Weights of a small transformer language model: tied embeddings.
MLP neurons of a small language model. Each row is named by its layer, matrix (up: input weights; down: output weights) and neuron, and shows model dimensions 144-239. Each number is 50 + 12 x the weight over its row's rms, rounded and kept within 0 to 99.
After each neuron's rows, "fires on" lists the tokens most often at its 100 highest values on Wikipedia text that the model never trained on.

L6.up474:66 47 56 59 67 50 44 42 52 55 65 56 51 32 46 50 53 74 34 46 61 76 51 41 46 58 62 51 61 53 54 32 55 47 54 51 65 66 33 34 49 47 50 48 48 71 44 54 61 57 30 47 47 62 58 30 50 49 35 58 47 58 42 43 60 55 36 57 48 62 66 56 52 52 26 24 36 33 47 54 44 69 48 50 34 54 44 32 41 50 35 63 41 72 55 48
L6.down474:63 52 70 45 52 53 48 53 64 61 52 45 37 33 54 43 54 55 56 46 28 39 43 51 65 62 62 78 37 38 61 51 63 46 50 51 57 51 49 52 47 36 63 53 52 75 49 44 57 56 55 58 50 73 56 51 52 41 70 27 62 50 53 49 51 61 66 26 69 49 26 54 43 67 73 38 48 37 56 72 69 29 46 45 48 32 45 42 56 60 62 41 61 63 37 36
fires on: "es", "s", "ers", "ist", "st", "em"

L5.up666:53 51 58 58 45 51 55 24 32 58 38 42 52 52 44 21 48 58 44 46 61 70 60 51 46 42 60 58 56 44 35 57 57 66 47 74 51 57 36 60 50 55 50 46 39 55 59 42 54 66 39 54 35 49 43 44 52 56 43 67 62 55 54 76 31 44 57 30 50 58 47 56 38 56 80 62 45 70 58 47 31 64 66 60 44 47 53 28 79 49 32 41 32 44 78 50
L5.down666:36 58 36 49 43 52 32 54 43 49 46 54 29 59 52 52 46 34 33 35 63 58 40 33 62 53 53 50 44 63 50 40 61 51 30 53 59 50 56 60 43 35 54 48 39 42 40 47 55 53 51 67 35 37 42 52 63 74 55 60 66 38 60 57 37 62 56 46 81 42 43 60 62 36 54 55 54 47 68 50 88 73 46 60 49 49 55 48 55 51 27 63 57 34 37 26
fires on: "o", "Bri", "or"

L3.up121:59 81 60 48 78 45 62 52 29 55 43 36 48 49 46 54 52 76 52 52 45 46 53 58 49 59 47 40 62 25 49 25 50 55 48 59 54 48 28 49 61 65 49 63 45 61 48 52 55 47 63 52 31 38 40 25 22 40 43 45 32 56 54 75 58 57 40 71 44 53 51 41 43 69 56 34 43 42 71 51 55 44 31 32 67 60 58 43 49 48 51 49 25 68 76 50
L3.down121:58 63 61 53 42 62 48 31 54 68 33 50 37 41 24 44 64 55 55 49 54 44 59 39 61 76 48 34 40 35 59 49 62 53 58 64 61 43 42 68 69 58 54 43 62 63 88 46 48 65 66 56 49 50 59 35 43 29 67 47 54 45 58 66 37 55 47 50 31 67 39 43 53 52 64 52 52 58 47 56 46 65 37 38 45 49 51 52 46 39 47 53 43 67 49 62
fires on: "es", "des", "ers"

L6.up734:43 26 55 57 63 42 34 52 52 60 46 60 36 43 53 37 33 32 45 39 57 57 50 55 39 69 51 58 38 43 69 26 35 54 66 41 52 61 44 47 29 48 71 86 48 43 52 52 72 50 41 39 66 43 49 42 46 61 53 52 51 49 29 39 62 46 55 54 35 41 44 44 62 53 40 67 59 40 54 38 19 30 55 48 53 48 25 67 75 33 49 72 58 54 47 60
L6.down734:43 63 28 66 59 30 47 34 60 78 50 31 46 70 46 47 53 48 46 46 36 45 45 66 47 44 29 65 57 46 26 57 36 40 34 53 55 47 46 57 52 56 76 38 38 49 62 45 51 36 44 64 37 44 53 47 43 63 45 60 50 55 63 59 73 30 27 62 47 52 41 66 42 61 50 22 42 61 43 32 65 58 45 43 39 45 58 54 48 45 31 50 50 62 68 61
fires on: "er", "and", "eb", "ad", "ro", "ed "

L6.up693:29 71 43 55 45 42 68 54 38 24 50 74 63 65 52 54 19 54 57 75 39 43 50 54 29 55 35 59 71 64 28 46 43 67 36 68 27 43 54 50 55 55 51 48 52 58 55 47 48 66 54 49 30 57 34 64 41 64 56 63 65 65 28 59 49 26 51 65 37 57 46 34 36 51 56 63 39 71 60 65 52 63 68 64 61 42 52 78 56 42 67 32 62 36 58 45
L6.down693:58 49 43 44 29 35 50 46 47 60 28 47 23 34 48 64 52 18 54 51 57 71 27 30 43 49 42 41 57 69 38 39 45 72 69 62 51 61 52 32 62 54 49 45 42 52 58 28 35 50 42 55 66 58 49 62 47 46 36 62 46 53 45 45 43 45 74 38 39 53 49 48 57 54 28 53 55 42 47 44 42 29 41 63 57 59 42 55 41 55 52 38 66 66 35 40
fires on: "–", "ar", "-", "to ", "t"

L5.up238:36 30 66 27 48 41 52 48 43 60 29 49 60 51 62 32 37 54 50 63 40 62 53 64 21 72 39 56 47 39 49 61 48 73 49 36 51 48 43 38 66 50 56 42 64 45 60 46 69 45 18 50 53 54 33 50 57 52 24 42 55 51 60 55 60 53 41 55 53 61 58 39 50 47 54 34 36 47 46 38 40 40 40 57 44 41 43 56 49 57 49 53 46 44 60 64
L5.down238:50 48 69 42 44 38 29 29 50 26 32 45 56 60 38 58 31 52 66 59 50 68 29 36 82 49 45 45 61 69 36 50 47 39 37 56 51 59 76 46 52 58 38 27 47 46 74 51 33 22 64 44 40 55 67 58 37 51 38 33 67 50 60 80 43 47 72 62 40 62 39 54 32 52 39 58 61 45 67 51 64 51 42 40 57 36 46 66 51 58 36 54 50 66 75 43
fires on: "l", "J", "om", "V", "ak", "K"

L6.up993:50 41 73 42 41 59 31 49 43 49 50 72 42 52 72 70 55 34 67 62 43 70 36 67 54 44 46 43 43 70 60 55 46 63 37 46 47 55 71 61 66 43 43 46 54 58 72 48 64 68 59 45 49 58 50 51 39 56 40 77 50 48 56 39 42 38 39 74 55 51 51 50 36 38 53 48 42 35 88 50 50 42 52 40 63 37 47 38 56 62 57 30 48 54 51 51
L6.down993:42 53 24 74 50 32 43 53 48 69 31 49 58 60 30 52 68 51 49 53 41 43 48 40 49 42 43 51 37 55 52 48 55 38 69 64 53 49 34 46 30 63 49 24 35 42 62 40 59 52 52 70 40 47 39 49 38 52 53 57 36 47 49 64 56 22 47 62 54 43 29 64 34 42 43 44 54 68 42 57 59 50 46 16 70 58 46 59 46 28 61 61 68 59 46 43
fires on: "b", "ul", "ug", "ol", "ec"

L6.up647:56 43 65 44 40 47 37 44 48 40 53 56 61 32 60 53 28 37 31 54 51 46 37 40 54 64 56 45 65 49 24 33 08 74 42 59 49 45 33 44 47 43 64 38 32 47 43 51 67 55 44 45 43 49 55 46 69 35 44 46 35 74 45 41 48 49 62 70 82 61 50 31 56 51 69 31 28 52 48 52 38 44 42 41 63 51 55 59 21 54 43 41 52 54 29 57
L6.down647:70 39 54 57 60 63 47 43 42 68 59 37 59 67 27 47 49 32 36 56 36 50 36 60 52 57 49 55 66 85 68 45 40 39 27 60 39 70 43 33 49 42 60 43 52 36 69 55 55 51 49 44 56 40 49 50 59 38 63 62 68 56 40 37 40 44 52 58 48 33 52 50 41 66 51 52 58 66 48 44 58 48 67 52 59 34 62 58 36 56 61 49 26 21 48 56
fires on: "Ch", "ch", "an ", "the ", ": "

L5.up190:45 53 55 40 77 62 47 49 57 53 48 49 57 45 63 59 53 77 26 43 51 68 55 50 61 53 39 36 25 49 38 48 68 45 28 50 52 46 62 54 52 31 64 62 53 60 34 57 46 69 55 66 50 62 46 54 39 39 56 46 47 26 49 50 36 55 29 54 72 32 42 63 60 72 52 69 35 49 37 56 43 49 39 47 47 36 58 63 39 44 63 48 64 54 74 51
L5.down190:65 48 36 49 66 49 68 48 76 52 41 57 40 74 56 62 28 65 58 65 51 45 56 41 28 45 59 63 44 65 64 46 79 25 40 72 39 36 61 47 51 37 42 52 54 48 65 60 64 50 21 56 56 41 44 55 44 59 33 72 55 64 45 35 46 49 45 41 36 58 39 37 44 38 54 38 38 39 71 44 61 34 30 43 47 78 64 59 39 36 37 50 53 53 53 47
fires on: "mon", "^", "\n", "_", "pol", "12"

L6.up896:62 57 62 60 37 54 55 29 56 63 70 45 52 67 46 49 50 56 47 38 53 55 47 47 19 39 55 28 40 33 36 59 61 53 45 65 42 71 40 59 32 48 65 48 57 69 44 51 65 58 18 55 43 47 52 42 54 25 29 48 35 33 29 64 42 64 58 38 46 61 67 60 57 51 67 25 42 62 44 63 38 52 60 55 37 46 63 39 47 72 50 42 43 35 63 41
L6.down896:48 30 60 51 67 38 59 48 47 65 70 51 38 57 70 34 54 39 31 31 42 64 32 60 53 33 73 59 47 38 40 61 43 42 21 54 35 64 66 36 56 39 42 53 51 53 35 58 58 78 59 72 38 35 43 39 45 41 59 56 52 44 55 54 43 46 42 47 45 50 35 33 53 52 44 54 28 43 49 58 55 66 64 38 43 71 56 36 21 68 59 49 43 56 46 49
fires on: "ic ", "a", "o", "on", "4", "6"

L6.up622:53 26 42 60 43 55 53 35 60 61 61 52 55 51 69 48 40 43 49 52 47 64 62 45 35 68 50 48 62 72 58 52 50 52 26 56 49 60 65 77 49 44 66 69 33 52 45 40 55 43 45 43 52 51 41 32 57 50 35 52 55 48 61 56 49 51 70 47 61 35 44 40 65 54 52 74 74 53 76 43 23 32 39 50 39 59 34 55 63 48 48 61 60 28 50 46
L6.down622:61 66 37 41 61 57 34 62 47 47 68 65 35 43 41 51 43 40 64 63 70 69 30 51 39 56 62 62 49 50 60 50 50 49 42 47 54 31 65 58 39 51 77 53 59 60 52 59 59 52 46 67 19 51 39 45 27 77 52 52 65 48 47 43 65 70 62 46 59 78 46 61 46 41 30 65 59 53 47 26 56 69 48 54 50 40 41 57 54 68 40 54 66 65 34 45
fires on: "ad", "us", "ed ", "t ", "The "

L6.up242:69 36 36 60 57 36 52 42 66 49 68 35 57 36 40 62 41 48 65 55 64 55 39 53 36 57 52 44 48 44 20 48 50 46 52 41 47 69 38 49 39 78 42 34 40 52 68 48 52 41 43 42 63 74 47 63 72 52 63 41 64 37 46 52 35 83 42 49 61 63 45 44 45 37 68 59 44 50 79 57 27 40 25 64 65 94 49 41 63 48 51 37 36 40 35 44
L6.down242:55 39 52 42 61 39 64 35 40 34 24 57 68 52 43 40 37 39 43 44 50 32 56 32 42 44 26 44 51 57 56 72 37 29 36 57 46 53 52 47 33 48 56 33 43 64 48 42 68 55 50 54 43 43 53 73 61 52 44 48 29 55 41 65 46 28 28 70 55 55 28 39 50 63 39 49 60 53 68 79 36 66 63 49 49 15 51 56 55 47 61 26 59 60 69 39
fires on: "ur", "ar", "et", "att", "at", "b"

L5.up904:49 34 45 50 34 48 41 46 65 50 36 65 44 46 69 57 45 45 48 56 69 32 33 41 52 31 44 68 50 45 63 55 72 40 50 42 46 59 46 61 44 48 59 74 47 65 41 47 45 36 71 35 44 33 50 50 56 35 59 66 33 41 43 42 37 50 68 49 25 57 67 47 52 46 57 53 23 47 40 22 42 52 69 44 62 28 44 29 53 59 54 59 30 39 54 48
L5.down904:36 35 50 41 59 73 46 49 26 45 77 53 74 40 37 55 28 58 45 53 65 64 37 50 45 28 55 59 34 55 28 55 65 66 53 33 60 64 64 31 37 36 25 57 51 41 37 42 34 46 63 74 42 56 55 40 41 55 60 67 53 46 43 60 53 53 41 64 48 41 60 59 43 61 50 45 25 49 50 38 58 51 67 55 58 59 48 40 58 72 37 45 42 62 55 51
fires on: "ar", "ir", "ain", "ter", "ran"

L5.up795:52 32 51 38 42 42 46 51 61 47 46 51 46 50 51 70 52 50 61 59 53 45 56 68 52 42 52 48 46 48 47 65 55 39 61 59 30 51 49 34 55 65 47 41 58 61 86 43 32 60 63 52 27 57 39 59 64 58 58 35 62 49 40 53 34 52 65 46 34 16 59 65 56 60 42 39 46 40 48 36 26 41 67 25 47 78 41 43 52 37 64 28 69 43 47 39
L5.down795:64 50 64 29 50 53 73 52 67 47 40 39 39 45 27 57 58 34 60 53 49 38 52 40 70 23 54 44 53 50 47 54 49 48 42 47 58 63 59 36 32 19 46 56 50 68 53 58 30 56 31 66 39 72 50 44 48 51 30 49 51 58 55 41 61 47 33 67 36 53 32 47 66 44 50 57 42 48 58 68 56 43 71 41 47 54 32 40 38 14 48 61 56 40 44 60
fires on: "H", "h", "am", "wi"

L5.up560:71 43 39 68 57 52 50 45 49 48 59 50 44 36 46 49 59 25 36 48 39 33 60 46 41 66 49 52 49 34 47 52 49 56 53 54 63 57 39 43 56 59 36 58 61 47 59 43 36 61 68 55 38 39 37 57 25 48 55 47 66 50 67 70 45 47 59 49 81 48 56 53 49 46 32 52 47 50 21 63 40 31 45 47 52 54 72 40 73 55 62 37 48 51 64 60
L5.down560:46 49 72 39 57 65 65 40 48 55 42 39 66 52 57 62 61 38 67 28 62 49 51 47 41 50 62 54 58 50 56 52 66 35 47 59 53 43 59 38 50 41 61 45 63 45 35 48 58 43 55 42 47 46 57 55 50 42 42 68 50 51 30 41 46 65 42 57 63 53 50 65 60 35 33 30 60 43 66 50 85 59 37 45 62 47 49 56 84 54 20 81 58 43 29 77
fires on: "y ", "et", "I", "and ", "el", "a "

L3.up545:39 62 52 44 61 61 60 24 45 52 67 47 71 54 53 37 56 44 57 60 50 52 29 80 37 38 54 38 45 48 41 61 55 45 73 43 29 55 56 53 47 72 82 64 36 58 44 44 44 43 44 55 65 71 55 60 49 38 34 48 63 59 36 42 54 58 72 27 47 59 38 40 73 47 46 55 37 49 39 47 68 48 64 52 52 39 40 24 48 54 46 65 37 54 41 69
L3.down545:65 58 39 49 39 45 80 41 30 35 45 58 41 44 38 71 33 57 45 62 59 55 55 60 69 36 51 41 42 43 57 57 34 51 50 59 44 68 63 71 57 44 47 56 65 52 53 37 53 56 49 41 44 67 32 29 46 63 23 75 53 26 48 59 38 41 31 68 70 49 81 59 47 55 52 58 89 67 48 37 63 57 63 25 41 54 49 59 48 57 39 62 51 46 64 72
fires on: ", ", "ent", "op", "to ", "ity", "ing "

L5.up859:73 47 38 46 32 56 66 45 66 55 60 65 56 46 47 47 38 43 58 57 53 42 53 80 65 68 44 47 74 49 47 59 39 63 41 50 24 46 65 51 57 46 61 34 51 52 43 44 46 71 33 37 42 33 55 32 70 44 71 51 77 58 38 56 57 29 52 51 52 56 30 43 55 41 62 42 52 55 69 43 50 45 51 49 57 56 65 40 45 22 48 38 46 44 57 19
L5.down859:61 58 48 47 48 34 56 45 37 41 51 43 56 42 48 26 61 33 55 47 43 58 19 36 78 48 63 43 50 71 62 44 61 53 28 52 52 55 59 45 37 30 48 65 59 48 41 36 49 57 64 59 44 49 48 45 55 53 47 50 34 54 58 56 20 67 56 46 47 64 43 50 49 55 52 47 35 56 77 49 58 65 49 49 43 46 37 38 46 53 43 47 40 37 46 65
fires on: "ar", "C", "t", "t ", "at", "ev"

L6.up342:49 69 33 60 55 45 71 39 42 62 72 51 50 27 59 77 62 48 55 69 66 42 49 44 51 65 61 53 59 51 47 49 48 44 63 84 53 35 32 52 66 67 58 32 47 53 52 51 58 41 49 57 39 58 50 32 55 29 58 67 28 86 44 23 69 49 60 64 67 50 56 57 32 59 43 30 45 59 58 55 56 50 35 64 58 48 40 43 52 50 35 46 36 49 48 55
L6.down342:42 29 55 40 42 65 56 45 62 34 45 29 75 62 53 41 56 54 37 41 33 49 55 66 62 68 61 40 51 63 60 55 35 43 60 32 64 33 40 69 30 53 65 41 63 49 55 60 41 73 52 66 54 39 54 71 50 53 47 29 69 20 45 63 48 52 61 51 59 48 36 49 62 40 55 69 40 41 36 44 67 39 51 62 51 64 56 62 58 40 65 61 32 49 49 72
fires on: "ers", "s", "ally ", "res", "en ", "not "

L3.up217:54 28 38 37 73 57 55 36 54 41 62 47 46 41 64 54 40 46 37 32 74 57 48 57 58 56 60 54 26 66 29 68 57 37 52 59 49 45 53 59 59 51 63 55 52 47 51 46 59 33 49 44 59 43 44 61 44 60 64 57 48 52 36 64 20 51 44 59 70 52 62 56 72 71 46 49 50 53 25 48 65 60 52 62 21 58 62 37 68 41 49 45 57 40 56 53
L3.down217:44 66 47 61 52 48 56 61 32 48 48 34 56 30 31 52 66 47 66 67 20 59 32 63 55 51 32 59 20 67 60 44 34 54 40 63 43 44 53 52 61 68 59 55 21 54 45 50 41 47 59 33 56 61 33 58 50 25 54 48 51 49 69 50 60 48 38 45 43 49 57 35 44 47 52 51 55 51 41 56 14 35 52 26 53 71 43 50 43 48 56 62 31 80 35 56
fires on: "an ", "or ", "to ", "a ", "ot "

L6.up515:52 44 58 48 81 51 53 36 59 44 32 69 45 72 51 43 34 56 39 48 65 56 44 47 46 83 38 40 45 46 45 52 50 54 54 40 49 46 55 52 49 43 41 57 77 53 46 68 66 52 61 53 61 42 39 58 67 47 57 42 28 47 28 40 53 43 30 52 41 69 24 48 68 39 76 59 51 54 50 65 66 52 49 36 41 51 58 63 48 50 47 52 29 36 43 51
L6.down515:46 60 39 57 49 56 40 36 35 32 66 49 32 55 77 59 63 47 62 50 49 67 59 71 54 24 61 60 58 46 45 42 36 50 58 65 43 34 42 48 47 46 48 58 38 45 62 53 32 58 71 44 43 64 62 47 57 34 42 51 65 32 33 65 50 64 64 35 48 54 59 59 57 49 37 55 51 45 58 61 42 49 47 55 40 57 24 68 67 35 38 39 41 46 68 50
fires on: "t", "ri", "p", "u", "v", "ro"

L3.up536:64 69 50 60 52 53 66 62 51 53 64 31 75 57 72 37 39 47 69 65 46 48 57 40 46 36 47 27 35 43 56 32 50 54 35 53 48 42 53 47 62 53 49 51 54 21 67 58 42 32 44 55 50 16 52 66 60 50 42 41 69 37 39 72 50 57 44 38 44 50 50 53 63 67 17 59 47 58 54 53 58 63 49 60 43 56 45 29 60 59 55 59 32 43 54 63
L3.down536:35 50 38 68 39 51 29 62 60 48 49 40 72 52 65 58 62 58 53 36 41 43 47 52 39 44 67 29 31 68 68 39 57 54 70 32 69 57 52 50 83 54 60 38 57 42 44 43 53 58 37 41 48 35 74 53 59 65 49 49 74 51 46 48 57 48 43 64 44 52 49 34 65 42 58 59 68 47 51 24 50 43 69 46 59 40 40 52 42 55 42 44 46 39 36 48
fires on: "T", "C", "rem", "were ", "202", "/"

L3.up374:47 40 42 65 63 53 58 67 71 42 71 38 44 58 41 29 46 40 58 27 80 53 53 27 59 68 45 20 58 50 55 54 63 43 73 59 49 26 56 40 62 41 57 53 64 69 44 72 48 43 45 40 60 53 52 45 37 59 73 34 39 59 27 47 49 43 74 56 82 47 61 43 50 53 60 51 46 33 42 35 49 33 60 51 65 78 47 46 59 51 51 33 62 57 58 57
L3.down374:39 58 52 54 59 58 35 53 56 29 31 41 47 45 47 50 60 54 34 53 24 71 45 39 50 48 53 49 46 49 33 43 52 50 45 57 64 51 74 39 76 48 35 44 40 50 54 62 63 72 52 55 38 55 35 45 73 34 51 61 39 46 47 46 55 59 46 48 33 46 43 27 55 42 41 67 58 47 41 35 42 62 66 59 65 34 38 40 62 32 53 47 48 59 52 45
fires on: "at ", "it ", "or ", "a ", "ess ", ": "

L6.up563:40 41 52 47 56 58 37 50 58 53 36 78 60 43 49 44 31 61 40 64 65 52 58 50 47 52 42 48 54 64 35 48 58 57 67 50 59 47 76 40 63 59 33 52 63 65 54 65 41 39 52 30 47 44 27 56 50 42 43 37 51 85 46 60 42 55 50 33 31 40 53 55 53 31 57 47 53 38 41 52 74 45 51 48 57 52 38 50 28 49 51 57 22 58 38 37
L6.down563:66 25 41 45 48 60 56 30 45 43 66 48 58 63 51 57 70 64 41 64 58 46 58 45 44 41 53 69 44 42 53 36 45 41 07 64 25 53 52 53 56 40 46 49 63 27 45 45 51 28 37 40 53 57 46 59 43 43 55 41 47 31 45 43 74 52 60 52 57 49 47 38 46 50 59 47 54 58 18 54 48 35 60 46 36 51 58 33 75 32 46 64 40 60 56 54
fires on: "y", "e", "u", "t", "ous ", "k"

L3.up153:43 48 56 41 68 49 41 55 57 62 31 44 48 52 59 45 25 48 37 34 51 52 34 37 45 66 69 69 56 43 74 25 55 63 54 47 46 44 33 52 41 60 58 56 32 55 43 30 46 48 54 61 81 58 39 11 54 49 48 69 44 49 72 52 45 45 57 43 48 48 64 58 40 36 54 66 48 47 61 64 47 41 47 44 83 38 41 45 41 48 64 28 53 50 45 71
L3.down153:60 53 45 73 51 63 49 56 42 40 65 59 58 57 46 48 53 38 45 44 29 63 68 46 58 61 48 57 45 55 41 38 46 43 38 66 44 36 38 57 51 73 72 50 49 56 38 38 37 64 59 43 37 65 64 55 35 37 67 44 60 41 51 68 61 45 49 55 42 54 51 66 29 43 54 43 39 50 53 65 54 45 31 51 77 57 44 49 67 46 41 47 69 48 35 44
fires on: "es ", "s ", "tions ", "ts ", "ks ", "ers "

L6.up108:65 57 50 59 54 58 40 54 54 32 48 48 55 54 53 37 40 42 56 36 41 75 60 47 41 58 61 61 41 40 44 58 58 53 45 50 31 47 43 29 44 47 32 50 67 37 74 54 48 56 40 37 51 67 54 40 38 48 47 53 48 38 45 51 49 51 65 49 61 46 49 48 54 29 60 33 52 67 45 57 68 54 62 74 51 50 47 37 77 56 58 54 27 43 44 68
L6.down108:38 59 46 32 49 38 43 58 54 52 24 40 33 39 57 38 40 41 20 41 45 46 84 23 78 37 43 54 48 59 30 42 30 52 58 62 55 39 55 41 32 49 41 56 37 63 48 70 61 57 52 52 64 22 49 58 43 57 51 37 46 53 69 61 53 46 59 53 35 52 42 64 38 52 52 55 54 22 34 67 71 65 51 55 57 47 35 65 79 58 35 43 58 58 20 31
fires on: "o", "al", "Sh", "and ", " ", "ak"

L5.up411:27 57 48 59 38 51 39 41 52 64 62 45 53 50 68 41 38 43 52 52 43 63 85 53 52 60 62 59 45 39 49 33 41 51 47 40 33 66 43 65 48 52 39 53 66 39 54 54 47 62 51 42 35 62 56 10 43 45 45 51 52 40 30 52 74 35 63 39 49 56 32 64 64 56 59 55 48 63 63 26 55 45 33 60 55 61 55 09 38 56 47 55 47 61 33 31
L5.down411:35 36 42 56 59 54 74 48 64 43 50 39 68 44 51 58 38 58 44 57 51 71 54 67 64 38 51 36 52 64 62 31 58 31 45 52 57 51 52 57 57 42 42 70 60 47 34 65 67 48 41 39 65 55 54 50 35 51 49 46 38 70 55 41 80 43 46 34 46 56 31 40 54 47 58 36 26 60 46 63 47 61 50 52 63 70 57 19 47 41 48 28 63 24 31 47
fires on: "year", "ed ", "not ", "pro"

L3.up237:48 45 56 59 58 39 59 65 42 66 36 59 60 40 43 39 53 45 58 41 50 52 30 51 63 48 47 52 45 60 40 35 47 50 37 43 40 42 62 37 48 38 55 47 55 44 69 60 46 38 34 58 44 39 34 39 35 50 32 43 49 33 40 64 29 26 40 46 37 66 56 51 49 59 57 62 35 63 58 67 49 52 47 64 59 40 46 35 49 90 44 55 56 49 62 67
L3.down237:74 23 37 76 16 48 37 49 62 44 51 60 53 43 39 67 53 47 33 52 42 56 52 63 63 51 33 33 59 42 33 27 40 64 66 56 60 64 67 61 41 36 45 34 23 39 72 47 49 32 47 74 37 46 43 59 36 57 40 47 47 56 74 50 74 41 34 55 39 50 52 52 46 47 51 59 52 37 47 54 58 61 53 47 49 49 58 43 49 50 42 61 58 44 61 45
fires on: "C", "E", "O", "I", "R", "T"

L5.up25:60 66 66 51 56 70 86 54 54 54 51 51 64 64 42 52 56 55 50 56 38 43 47 42 21 76 49 49 38 44 59 41 68 42 53 49 67 34 38 59 58 65 62 51 49 51 55 70 58 52 72 45 38 47 44 45 47 42 29 50 59 49 48 48 33 65 67 53 53 46 39 66 56 59 36 28 42 29 41 53 41 36 60 43 46 52 59 64 70 16 63 31 37 52 45 63
L5.down25:13 47 63 57 67 39 44 22 44 58 43 46 54 26 48 61 49 56 61 28 62 34 47 47 76 53 52 33 54 31 45 50 57 42 69 53 55 39 38 65 66 50 45 42 71 51 48 33 43 50 63 52 65 61 77 56 57 57 53 34 46 35 62 52 48 47 52 46 35 47 38 39 54 41 58 54 38 65 40 61 38 62 55 80 68 38 51 35 57 62 50 68 66 52 35 46
fires on: "es ", "ia ", "es", "ia", "a ", "United "

L5.up358:50 59 46 47 37 57 56 38 17 54 48 62 41 60 37 69 44 58 25 46 27 47 43 53 28 54 48 50 68 39 66 69 49 50 56 52 48 56 37 54 38 29 45 57 55 48 25 46 30 56 55 54 63 50 37 58 69 53 60 51 65 55 53 44 46 69 30 25 64 42 48 64 33 60 59 60 51 48 60 69 37 43 50 45 40 47 38 55 64 65 93 51 29 72 60 27
L5.down358:47 51 66 45 58 36 38 57 48 34 38 38 51 40 65 69 17 57 66 47 52 38 54 44 69 44 40 45 34 55 54 41 69 20 43 45 53 52 40 59 60 31 47 71 56 44 65 41 85 57 50 44 17 42 63 32 47 37 46 25 35 57 51 54 36 52 27 33 46 36 66 65 43 39 42 63 50 44 50 45 55 64 39 61 69 51 62 29 60 45 51 39 77 59 45 29
fires on: "bec", "aw", "ow", "ot", "ec", "h"

L6.up697:59 64 74 59 54 56 40 35 23 36 58 55 71 53 59 82 56 28 51 44 44 34 56 54 61 64 54 43 39 50 38 41 52 47 46 40 17 62 53 54 50 59 42 40 57 42 31 46 66 54 49 61 50 39 36 46 50 40 51 49 25 41 32 42 38 50 56 32 66 32 50 61 46 45 39 53 50 44 40 54 35 36 66 44 55 48 43 61 38 39 46 48 50 43 41 54
L6.down697:72 42 38 76 50 47 35 60 52 68 32 50 47 58 53 44 57 54 40 52 48 63 60 57 35 47 52 53 37 36 30 51 52 47 47 59 47 78 69 36 58 40 47 50 39 47 52 38 48 48 49 50 46 60 51 82 61 48 41 54 47 42 54 33 69 56 51 62 47 51 36 50 53 35 36 55 57 54 82 43 62 28 47 74 52 42 63 66 27 35 43 29 20 39 54 30
fires on: "p", "ain ", "al ", "ain", "the ", "id"

L3.up562:56 57 45 54 39 60 59 52 45 64 45 51 46 48 70 52 56 65 55 54 50 41 45 56 49 62 93 50 41 34 73 48 62 51 46 54 36 66 45 48 48 62 58 44 26 52 60 38 55 44 51 47 62 25 41 59 57 52 34 62 33 77 46 70 41 53 45 52 58 51 53 77 69 57 39 59 39 51 60 52 67 54 61 41 55 29 56 57 34 41 82 54 23 52 49 50
L3.down562:41 55 36 56 39 64 44 58 60 60 54 59 29 47 47 33 49 53 46 65 48 51 54 57 60 64 41 62 55 49 45 51 53 27 30 78 65 50 37 28 39 49 66 45 62 66 43 56 41 47 56 20 54 50 51 42 49 36 46 37 55 55 59 41 40 46 47 39 27 44 50 47 33 44 66 53 52 73 53 63 76 55 53 80 77 42 52 34 57 43 35 39 48 49 52 60
fires on: "201", "es ", "s ", "born ", "200", "–"

L6.up959:54 35 45 61 60 44 41 49 35 68 44 38 52 28 42 32 58 32 45 73 76 37 43 53 71 40 72 32 60 56 37 67 37 46 55 42 55 63 20 67 55 81 57 48 47 67 46 52 57 64 45 51 58 54 53 58 48 62 77 59 70 32 54 45 39 33 53 46 54 62 58 49 66 64 51 48 47 34 56 64 42 48 59 28 55 54 45 34 57 44 39 55 34 25 30 42
L6.down959:55 43 27 58 63 58 43 38 61 54 40 45 39 38 45 59 57 23 59 71 56 62 39 52 53 55 62 60 57 66 41 52 46 42 28 52 39 54 34 33 49 37 66 26 65 58 42 50 51 48 53 49 51 54 56 34 43 53 45 65 49 28 51 51 26 50 45 68 37 63 39 52 52 57 44 43 57 58 33 58 65 40 77 51 69 44 52 36 39 55 51 51 32 46 50 30
fires on: "ar", "Ar", "inter", "att", "op"